MLP neurons of a small language model. Each row is named by its layer, matrix (gate and up: input weights) and neuron, and shows model dimensions 170-340. Each number is 500 + 40 x the weight over its row's rms, rounded and kept within 0 to 999. Numbers have three digits each. A neuron's up and down rows have the sign that makes its largest values positive.
A block is one neuron, or neurons of one layer that tend to fire together. After each block is what it responds to, as a language model described it from the Wikipedia text at the highest values.

L7.gate382:495439521450558547486619523421529572459462535475522516515499531507462521447481522503527471539466448458446530490531447493527452561477507487525538488486545521500458414496504515519550457529552487483532512500474552520476458581555524472577443460455492525432507510536557487479525496544535481503475555453462573518539507473555546519498496491505461538533494485480496528500532524538479419490517602542514494441572528506523490581514550496461521497503504537505512491449498527476527556525536553499455565476488492506457465451506
L7.up382:456515555516545510503572424591522518519505506546471580434548508500457569507438467461573494464532481504550507433522454508472463569524420521512544490494423508493487523509480494464482490451518481510476501497514476501491479575484556454498516486552464507481510471485519460460544523529520450462493506545464459486509593482498562501515509552456524469553502519458477509545530517565498454503555521432417500456432398448446492457440564482489536522501476514539478492514511567505583548529508449493508504507519525446491516553443
L7.gate552:523562543487584477482532462443512519536533471469446469434519459503421545582482500550563480516519448495469511485483457498519534542437527542467565536515553496386497522408593498507496514525529551487589522461585521509425486450490464509501516553520545534487517487536542515458501526483532474441502502490493403510489524494507499478499525504448485522454466520471471504439479523500543481505539550495502483625516513559470489521521532524506477531494504514527480459543478485557525503469523539475511523483484544500499468471533
L7.up552:472586524529555478507527503495522535535472536493518514467497504528433538472538528567496420486501451500520464507532472545541479538453539502441489449507542492471408529514597447525469525555472460467539470496576488482565496473502503569503535463568503431473522492526510483526528454467533448482486550386392514498493463463551473504457567484478526513541442442575512585450572506501495476480476546492458485539525553545504475545510455450546535464590477568556483539423447442489505461473497475501520470466456544558475542514576
L7.gate587:534429524537474514466576486501513558572487552510516501511554519547475460500484508455533537462503396510491447529525503491440529447598461474517455452531448517475449461497567439506573551489505549542431451469495531551504445518498521543493517538482593471502506577466515489565502473465512523523552507462491551486591474474440545536504490519476507491527476502510409525470505443467517492516573530427564476477557537564528421436497525511422432440540499492565468460511431429494525506458486440435454516466526435498469463456537
L7.up587:430455533495477551388514405484441502437589493562501521572491481511498560473477508540509550510495445472513476486420487522547463554503586484535492529588431505491527568461505582480539536526542510566543572475444489470530537438526484524455501503523467559495495480426509498570455581591459502508548493473459513506501483548447540546511493518507525525459492414519503419530447554479472459475561505490437562504452514538479444544491592490494484459482476455517478539436457506533516562524476451489530494462543494435480503545469
L7.gate687:544505534506521525465467579454532476509516600519539464479571515460415473521554580497461441559496496498577506496575449502539513491397539408576500524535497488533514549450575485542464443556524488502503539444519479533575522484590532529497502491421568544482449494468480472506472558514526506465496505491550522460585447470457481515461513527493556456538519461496508518479499506511580526479497500455527482522472453420561531494512540498495470453523484499511459562476452434445507495445465485488509482498394543489413468531585
L7.up687:546420486532506507479559562514512516491516506508486461482491465518493501519574445484452473513560479458509472516541568485494529479484553434532571463546570474545474546457499496483551528506499576454511562507492428494461498491503459495468553482457446491535571512444493529527433470520528465524536501531494554458506530492474514498532478539589570447467596406450462534536514535477469514502576451493477499457580486485474520479470499476480541467481443438485530522485420504494518481480421466413518482492513531524511494582521
L7.gate738:464487508428534504488571522492506529493548504563552413435484486523506501523547464429539490459510527496539553443527528462578550510585469566511547458517523520461511488522533467500483550462496494457560526492549542511500521521529573465503465457456519527489447508501494446551476501436530436456539470555450425524564488516451462502510419450511470487535485554491545463475504491516513449524550484516524515517589483533495502504472481473465524462500537537465488511500542552485415460508525509520481494461535527514518538508554
L7.up738:487581485464534496525535521553513498571525437482482484524505466559470501578456528504536508394509544481477554495545578548529509497500491560504550519410519486516570518570485503551544458501517534471537508472540503533477454576424476461515537518441559466562476527513460431470493541521448492496480505487408509503492498543550481523441508517513509491518551552479472472453505518481433465480455435494507538602509531531435562528555487494454512488480523540434574475474575495490510450492516466473473430510557632529559498561525
L7.gate778:449550560437473538492468463523555484438468511481529541504479555494527500503465541529442487543488470468472539415494462486476561457507464483549500505515494451468487569536548487464517514516453534473464499552526518475496514460506483594502521526515533601489551457452526596491508524505450505386542536446533552484482600507473427486473469597510541481510469482594443546465526547483534579479479475465552479489530471545467498450498550503498473479474538505511445533502488586539507518505488578499521523541447486474582513539518
L7.up778:481465498557589585454491489458497555480466507521465467454500560477452539552492557499457445511524461517518488531475514509514494499500539544528487473513512477498557447560512491563573416511476479393518538436529499395469472531501543529503491427485519526431504545581485412483493497504501490504458521493449471497427495493490524509500475505494495548511469560462465502474480454421448541412474530522517548469508547487534519470520543536499475517460440594528504533482502513509449476492535506553544584413480527485506424564446
L7.gate1061:476529412505517466512496497519498502457473524474524512509518450567457499493503448522475570470502499481543521450592587535460550536466515499499486502556525521510539545498540524526490447570483475544509462546526470453479521545483516490513477426551467447494544484517518516503494515486557473435462490489536463493611511567519525503481500530507517518510533519463525458497483465525473545559496538463499533512467492502457559503559475445523595444522458476497490530536525433514509562526529510510495478534528497464566487526568
L7.up1061:511508449552511494514501551485489619562532562525470501549521451410436483505507466503452426498532457419480524468521478507539485552454506507457529482463443524548534470543484430477587399471494466544505504537520512522525504572606464537498510486527506492486474488461511492486543482489502553434515432504526466416480602520466531507489538529562509602523489471516458491516582509472467447518494506547469485541578487525500486471510552502477434511535476423538500515438470531501574506437496486545508526502569499483534536525561
L7.gate1216:544480437523608506477487472470517477453484504566521500549561539503513515428564471449551487448510459472483405459484603501499487544567512516469556520510453545495487513479539448526446474473500538514515579480530453450575451526509444575540588511529525471434462480453567573434452464564508531496481530586510474542552557553550516414512531445453534598571488532535456466421478461552472471466492490453527484551564476498519457464550498528520518470529511508503515446583470512436502393527561489415495537457498494450560462517520
L7.up1216:543440519440506554461472502354521505501486502542555432543486539453482573475532476477568492519505519479508471553516418478525441524478523504532467569497547511514461534504524453502519440513466539509511504504508470490476541544460478558527475504401512603442458461496518397500568465533535493492541475422528415597540533539544475498496505491469528503471585535513502534428524472463471541492477560497489467535474531383504478494500549500506542380526482502452535477432448495505520476486528495489493467410521487447491525516447
Responds to: Spelled-out number word pieces. Fires mostly on pieces of spelled-out numbers split across tokens, such as th-irty, for-ty, thous-ands and twenty-third. It also fires weakly on numerals (20, 43, 103) and on scattered unrelated word-piece endings.

L4.gate270:499510453488549498549516552482484548498520513506471562406490520569510454516482536479490478542503466578521524485484551513500448424511481488583492509543460471505495461481525459497455512531478537492533451486519493483412529538476564484414564540518501476536526475527535455559569504457463496537534399506521556476474501495514537505456494469540536584473498485561543527546542501584518486530532529498489473470474485540470519544490482529506519464544457532543481486527421467576494441562456531478582532536497558561439450524484
L4.up270:507540461460515467535582504451491503527562438497560501407454459516540504507465493589478535511555496505481450573600528538402508480531490476554491487542533515511494477467465494488461433484567558547477544549464453440459538453484445504500519494504509446502537518485475532494572533537449496487461518483456484505470500476497529456471538514520550545493514551468540497561506505457524522567446515506538467503563445538519440439452468487488495470489543484550529482477425524579573452446443502541555477568537524456442440481489
Responds to: Census and statistics text. Words and labels inside demographic or statistical passages, infoboxes and tables, such as Census, Native American, Jewish, Time zone, Democratic hold, plus scattered unrelated words.

L14.gate59:489527473489553463524510537519491529573539513457585468483489492517537503446422498570497453507510525518483515506509554502442511547530571514464456529534440480539498513488450502524502434400467576516494525507475544502516491548532507437523495475542563508523576510446459544501547561454578540513463575515423383540535493461509470518513537467477522504566536525498527488522544528500489535558507518507505500480440536459481506503576532443501523483525507543510513508443560582486460430473561444483357448475506475499477565500476
L14.up59:481533522494515501501469540466452459510510526473561485483482526474578536499505440528498501486522445524495527486519470431472446515493558490405554527495413489514469479456489513461498413530525525539470532518500531497583533496557472480552492482493468468446434574461478510474509470502523379499540471512543573486502518463489538540453466529495476508483506519551519492456529430490452476473537459564470455425509483434480578504508460486490510538546467460542463506477520548471410518476516417504528485587503475500451540529569
L14.gate123:473519457544533539450573477394532516457548446548513507485535500469512508513560536481491542550494532439483511456443508503504591574485500564541435521522438500478516526553560509529532510504495528426617548441451555491482510504530490507498526487516489476479482507493510503531468500491529593450504458538442535488437524494569408511512468501521499483489512494467441496520371524524478537520465500510545504515558487473497422535439548549563498588509427524462498498505493446588538497513478461440507485498448505476542523558495
L14.up123:500490472520511487427459487488509543476521542502465466503567512574532524472530406532469496504435485491462496448570524485523564558476518544521588508497502514564463502426552461513488500499472497454520510527447521464513477471525465488470476558534519511458467533430544487504514516521569543495507471482477515443434470565524506551545500440500498566526518524521487507486505508507453547490565534483509456526557432479491530490511548425599541487524456521484531554534515425575524504519539485481512580431493508537445460604509
L14.gate213:486457476483524457518534478490578423479472470443483593534445498501557512507396520461488533523468512521499492426471460454471527500493449458476438519520566533484528498439448511474507487490469521488520543495451530455480567542503440465527474526451503493481583458492545497460521419493562529521509484482445504442492550433400486468568513484494592469552509547508507449532458490544465485577502484463470520568433516489474471481519547502464535492465506512424473458421511542576551518515421438475445532505486530529497472520519
L14.up213:433491476449517533548527509450528437500540482501492504529505463534496522427472523607487485517485497465519538430485493498492480619485468525541461498572474500514468545426419605499567497523522465507467498515446486492529513478525503447469493478530437462515558444551498507548467452528485505457561556473441517466505570421531507524501489549625529512514510463470471528410405514545456424530544513526506476538465502476513454542472453524514515451484524592485442600568568515550623452580542552550503523482541511541432482480509
L14.gate379:542437469532568575489585520554518443476425470477497496517573477534452457462492536502454456485509503518510530484513548537542548484471493538477556439512460486511490461460462477440574567543505569498466455570523513511506548515533442508540456495481506519504457382504514471521535562463522504502497525530446592425609513494554567472460472493465495493486491499473505487528569483571419518477500560471593511423490463562579487396481483462496481464552424499541593499481507493553469474490425508458373488531525520506500478474514
L14.up379:543494503531479426573508400552481470455459500534583552504474468556496577568548520537514480501486503507549558495451542504433509458484437446457555446507544493497466456547529544543426505480470545471514460443473453464490525528509446462493448523484432464543548547480503552509590444524470585504511529513538482533503464463499536476472454435494553477433506499464594496481544544498500526433507487485526513611594490546526485484555515547484484450505484447523539507440477536540545542505351469457516509567479507496504515545506
L14.gate517:480475545545512512540494521478524487500530463602504520578502493469476506455475546512445462487500473505466572470546522503440515493581472485416477517541541492437497446483502489440428434479523550473546545537505489423440497538499471568416492537509583423471491487441463527537421555520445537558584483497424466385535519464490548573465496480519547546510383523557565525527504467489586535544500480417490571486533511475550569443460549523521537502506515547514522492537536482554487495499496449570506461552499472486503456627478
L14.up517:513515502505520463480525492516539436526554415479504534505499525537512508472448522520479543440502474517474474483440492480562517465469577503531530536516466460461505524500483512482501515503501472461538472461467457460530498542557451509548489518562459428549462493469523525517573470453483463480578461520493552424523469445552497498552486472437592557485463515531465496472522517493514495488456556488462511521528525505510451459496505522491500574502538497546521488434448488477485516509469483562472539506573532532476458525485
L14.gate821:500497478551551539522489492512553527406522488578442504470483529463534489480479562529509523577440493466478506522509489467514485520505466517599508485445545540500544498546504438479434562551513472567558473497519445503517580541496574439502525519458476486503434513471499508563488499489527470547519501503505525577463463500602461568470546465510512516525527432484491525462470501497501523487493617505484485459489441486494520563454482513527474540507493530618511484506488476495526514555467426505489481574479404523568516530470
L14.up821:469524546578460504502486474521537466511546533487527506562501515517534452499459458552498453499461433473461433555519526507455456484472518538496426519369413526478499491437524549512477483443447554531509469557464484490499478456595483473507498515555510452466527526534532427496526569451500504412554490510455490504573519436561493491417508424440496453534508488428534485455502497496519519481504478531552450568528469457489573422505512474458518564542537453515503522455464476413474465538478537532490443523469499488540496570580
L14.gate955:500567527558483499588465496543499511530447531538511534531463545491456457531479471562475511497538519513466558449491507461416490508492509517421508488511472503467535485539514480514594505515441493507451531483558471542526466481496538559611423528472580476459521522399494575444502508497522467541598534490507449440467508523607482483417531570517481480490483492458566568460489501462563586503522500483528560447546488410445460460447560473477547563507478514490593476490437436493442522489519456470529511509441546552460456534452
L14.up955:496463516527524598523465581514500516471515508463482500489514528482564510515535519514513503541491501494539591418519494443440475493476478466467501443555548441430458502571495507556506535486441510525515588457462510498497464512503465548510465467444469404487501503530526505442481544518510463473500467581456506522499421574456503487526557436510455505545518473473434499500501546537459472515459478529472480500563516473554439530521487440502478538512490466475548506521522452504445545550534452510611490574569509439532523494444
L14.gate1166:528500526500493493509516480488469420501498525525473502481496484539490490547529481442480530500466491483448448512592510460519471457426535506511523476496535435482583470548524452515480524491509507518552546495506463464517475478532495610564518511509458545440525502499512559421480522434508432557524518524494489497505508532533448542516470516491512571419458444513542542545490519529501585535497540531501503448450474469530430588532524469465503570511459566580542521485488519503496501506531522517564521544465490473457544506527
L14.up1166:455478536468481450465464498512552475517529545523483466505423518492526477492516504522542485499545452593497470458521448536458487474472547525491453517505535527494485510442492428518561425550471571512521516518517457483475453496543559508561482463476483513480529523481438453537470446500435506517509488470480516470433483508477525573475532490472497556539527464499489490522463534562485453492485536478477554520458584474442542516532515566493409534495435510502508504483569483506526516470509430565509532498478535424515453514506
Responds to: Change verbs and measurement units. Verbs of change or comparison such as grew, declined, rose, reduced and differs; also unit or time tokens after numbers, like cm, m, and the colon in 12:00.

L4.gate58:439493493434454448428475527517541520486529444558503535491483481569412458551504521460463530510571475502550520515498535453514479472483484527544447534421519488444477513516495494490506502535500431496472509505463511515475495555450509502515482566414594526458523523517545435505407552460458550453512537511487483450490472468505507518455504483516458523561493528499540485536520495501488532503566520523570504487492503489466456525535415538495375530407533520519482541484482461489548561563441510509494534465507448485477499487542
L4.up58:503519557545479441495533484617516510487528458536496461499457489483565493486505587488447509529523539547451436515492556495487514520502578490447446521486499454443457543424508485478490419471471457496477493611514520511511490495444515519483574502490514472469483522494514494469523552495515500517536487514546460514560421399489525455493535479553471578506446482465502528472519506494500622462564527493555503487473481504480470516512445511404490559479496453490483455516539484481488537479494454518472476461462429487548502502515
Responds to: Passive verb participles. Past participles completing a passive right after was, were, is or can be, such as released, added, issued, built, found; also occasional table-header cells like No.

L14.gate79:487461401508521538515422433507479566510456482560486569562508555504508577493470563462394512548475413490472459519547533498541560495514531539509522571562504524425494541564528457411504519512516483517451534528499547504448521560499455544420546479477450498559567486595557567458521559499534458509492465444538501473512469541500552530444526483509476563476518490461581445481458422524476492488482438410461505465539536509504496448487485429462543536429563499523507495549471477503467471519572474487478452543472479506439479479506
L14.up79:521468511494489449505552549535569444461540460501526500422404504551456454533558517528493506555523480503521484480519519439505537490476472456499516451444495485403489473529525441549494466479473531484541491454496546428523398512444524497541490490514521552520488441502498528507573462521562539505524476520492444493463484520507499486449458498527440521551456494443486527564455549522467539497534455541453533396502550551500506476553531479481515468516550456545509534520527494496490462480441462455508445408430452485500508546489
L14.gate347:531436483434529522526513499512537535521533542454450512542485428576496523461525519543508576465565491541530497488504463555476534441451458509522480464484488495540405492491448477492543452452454497486509535552533477517519482510459557565497568442540574543436481499471506549445506519490479524588580515605448512411486549466524478552449479456487532404612454451565453548564543582454521576530529501438459514376475460532527509522556521485443461558501505555483538449473532527515463467527417472515549567507486547477512524478493
L14.up347:570523477545525520512507517447548542525594500510541602522483531547497441415497515463516492524445464454526410472412504535505515494505573429505464484438478465551445451473526497495526526509502602485550506519495442439561524469532458524552522533497472566498423433521458550496527472511479529460513469502566422420567465460529520535462489505479547600466477500512483499508522438570532481519607515511513446541513543504451510509464496448496421502518431485459501408399438533482399463485566512553480454514577499489444456482475
L14.gate475:468544447495446459512512525472500452528512493541519476455422430531481453479460428444567434473459477500499515552467462480493532500527600474508491571496493527525538555578470517524527479424483473474486541526446550487532510502447521550520540565520515519441473514568537459477490496498434476488476555518515487492503545510464478461527554487425496516506480506539536497510536549486387582453423430480524489516462512527534486478538462550453512499516487503501466548549502483499489518482479541510480493501545503565450553467450
L14.up475:545447482573465536544496483509501517497485518530510439566561516532502440495437505475506526499496481576558547468465513526463454445488519498503495523439510561568509525518492511546522461514443514541563492545506450499476479549505535472511544527465542530499484464585464542528517541496575509509487436458545500525552559498466529543570490520498516425475535563548600478457478499494420552470579481594522478404497582416482497559470468502490525467458561562526444543432470505489464460472477451502432512477502475479529439465559
L14.gate597:481437482499473492495533475560421538493507419517489554493453604473493604497464538495516478562544523432435499472459509443489535526436573490527500532496517593592482549524461490543500497519534477519503493526489474456529394564497509523506531586472507546542581501440563526522475490490528557442532483524540440498439501509446505518488531513484468410487519558480589529512458525476425486480565546527571495485533434533482496545456476560459494530552549485478470503488482544475538500435525567568515528465490535523464477532509
L14.up597:441522483543489544524507524505500548460472546621431489394488513529526555479492493476475538510556525482531514567469590493494564518511353549446547467507509538504489511503467566481483442489416503451468443493464469499496491459479471499486564479499465502558423481525482521469528576572529559494555464588469490523401467453470531508504521534495582544562461475487497462546532504489463530511375561516474461494537483497496483468553481515472550489515481546518486476463484518508526495497543442512516486601460487543447444496551
L14.gate719:532496530456505530510486526469489501475495510537493461462520511470511505519516511527480483528445566487511433542515548497454449441522508435545504443455545543600475533529489490487361516544516571459516501500528532543459448506518531498401541503450478508440513417531590513488526512538535525507486462487526524463527497468496448526497457457487529480455503501482500539510373403505517506568527472486502447454510516582503490517472459490438524500517517549512484519499439481462394509435562530482445512460517503442467468556578
L14.up719:533473523544565460528531498501488507510517485522518459470470522489495485540529476574521519529475525527453464451426526521545446510496473583382508451503510452481441463445477506523444517506479482512497415502478508531474488539528492507465555527559508515544495521469501447511515492530527481470525403535560461506508461559539476503486522453506485464517485498507487518527535471462459532490522440492546541551505571508500481561475525555403395506514525493552502463534532428541534505542493464544548444555488568547529515420426
L14.gate750:530570518426560519538544480521468459505518459454525457492487477472569521456437419496503479548477505516440511469457475498454512475528531498430482473457457575505564411493520440383493436427483454524539550484595510581505527476517477452429537562509522495523543476485538540437487503510509498481512497521480470472525468521542487507476456495553534593435488454485517522453447552528434458486548520554523537486510493537507516473511524514497500476551539515534509569515493584494580491470486454482463476555510487464461412521488
L14.up750:586526476482528542575507492537493542465508457464488543512505538494417511492523482477563460474488597511440449418558504533501458528561534491518474511511509478485504465508492555498517495524487526442491562520486462531529494453424432442486515518452506473589478428481496556481425526516560588392528513533577489457534496468529533533579452576493491455471501457424434492451490551488466474526452497526520559495482522495531477497587551562490522470560495522539553478543468463485536455463503459487495552453513509466472433551501
L14.gate794:475458456447492387522492498475387461529530543496524471474429520469510558482508483521535599430519450555510477457473487495471567443472469478449515544541479511558496537433486465486499429492525434526419432473470591540526527522556505541458447473496516520458482531579556520530480499487554541482474486486506556504451504465543482421488444497502515522447526485570510500471515447464485514539458540539562489510472478532584433532510488463527543525525539572501545491438541472595568461487498498443558491495477458578537475488475
L14.up794:501442437489502459468535523574538508512496476423481507441477510513512478480438433513466463486511482501485541513523517533537485523552516496475527429475527454477599433501493547528499497450534508479496534439501485502461483506539473522499534403464519493464444564563555557475490595530527554409472479519513550465458532476474514505460524556534491476535482482513470477541450448455506500514517470502587577436492522548448555600557479512494511479487514489542516488473531565416590408450594471477524502497466511498481385447481
L14.gate1325:542459489524543553575496505504474476461619471620453456500494502487597553449546460517504541547477510557471516469403499418555467473520452467474471513501497499563529494535517527463497500506472518523487435505485477472432536454521479451472498519533537544519509571473450475504444523510492492456539487487512462438493561494507566578489516499471524482496491499457448466475509498483475472468552470482545555453495506511569516514530464451511472432489513475541470546521476495499556529536514459486533494503512471559480489547555
L14.up1325:533401475562568530564530469515552535486513410521547396453454502510543525514493498547498438630430482503500465532430526511523446446509523527477432495493444507538502472519487503514397474549492550525520432474449526457471552483487505440534486491482506542474556516527500491490578464485521496487563489469511425428468480521445554515411543496476555462471487560455479501525511522497513507508531533435507483466502468527430483532528519551487501505476493531555534518573467489496551484529473479512496523542446486570485506507501
Responds to: Decimal points in statistics. Mostly the decimal point or comma inside numbers in tables and statistics (30.6, 17.6%, 3.4 km), plus scattered word-piece continuations like d in diameter.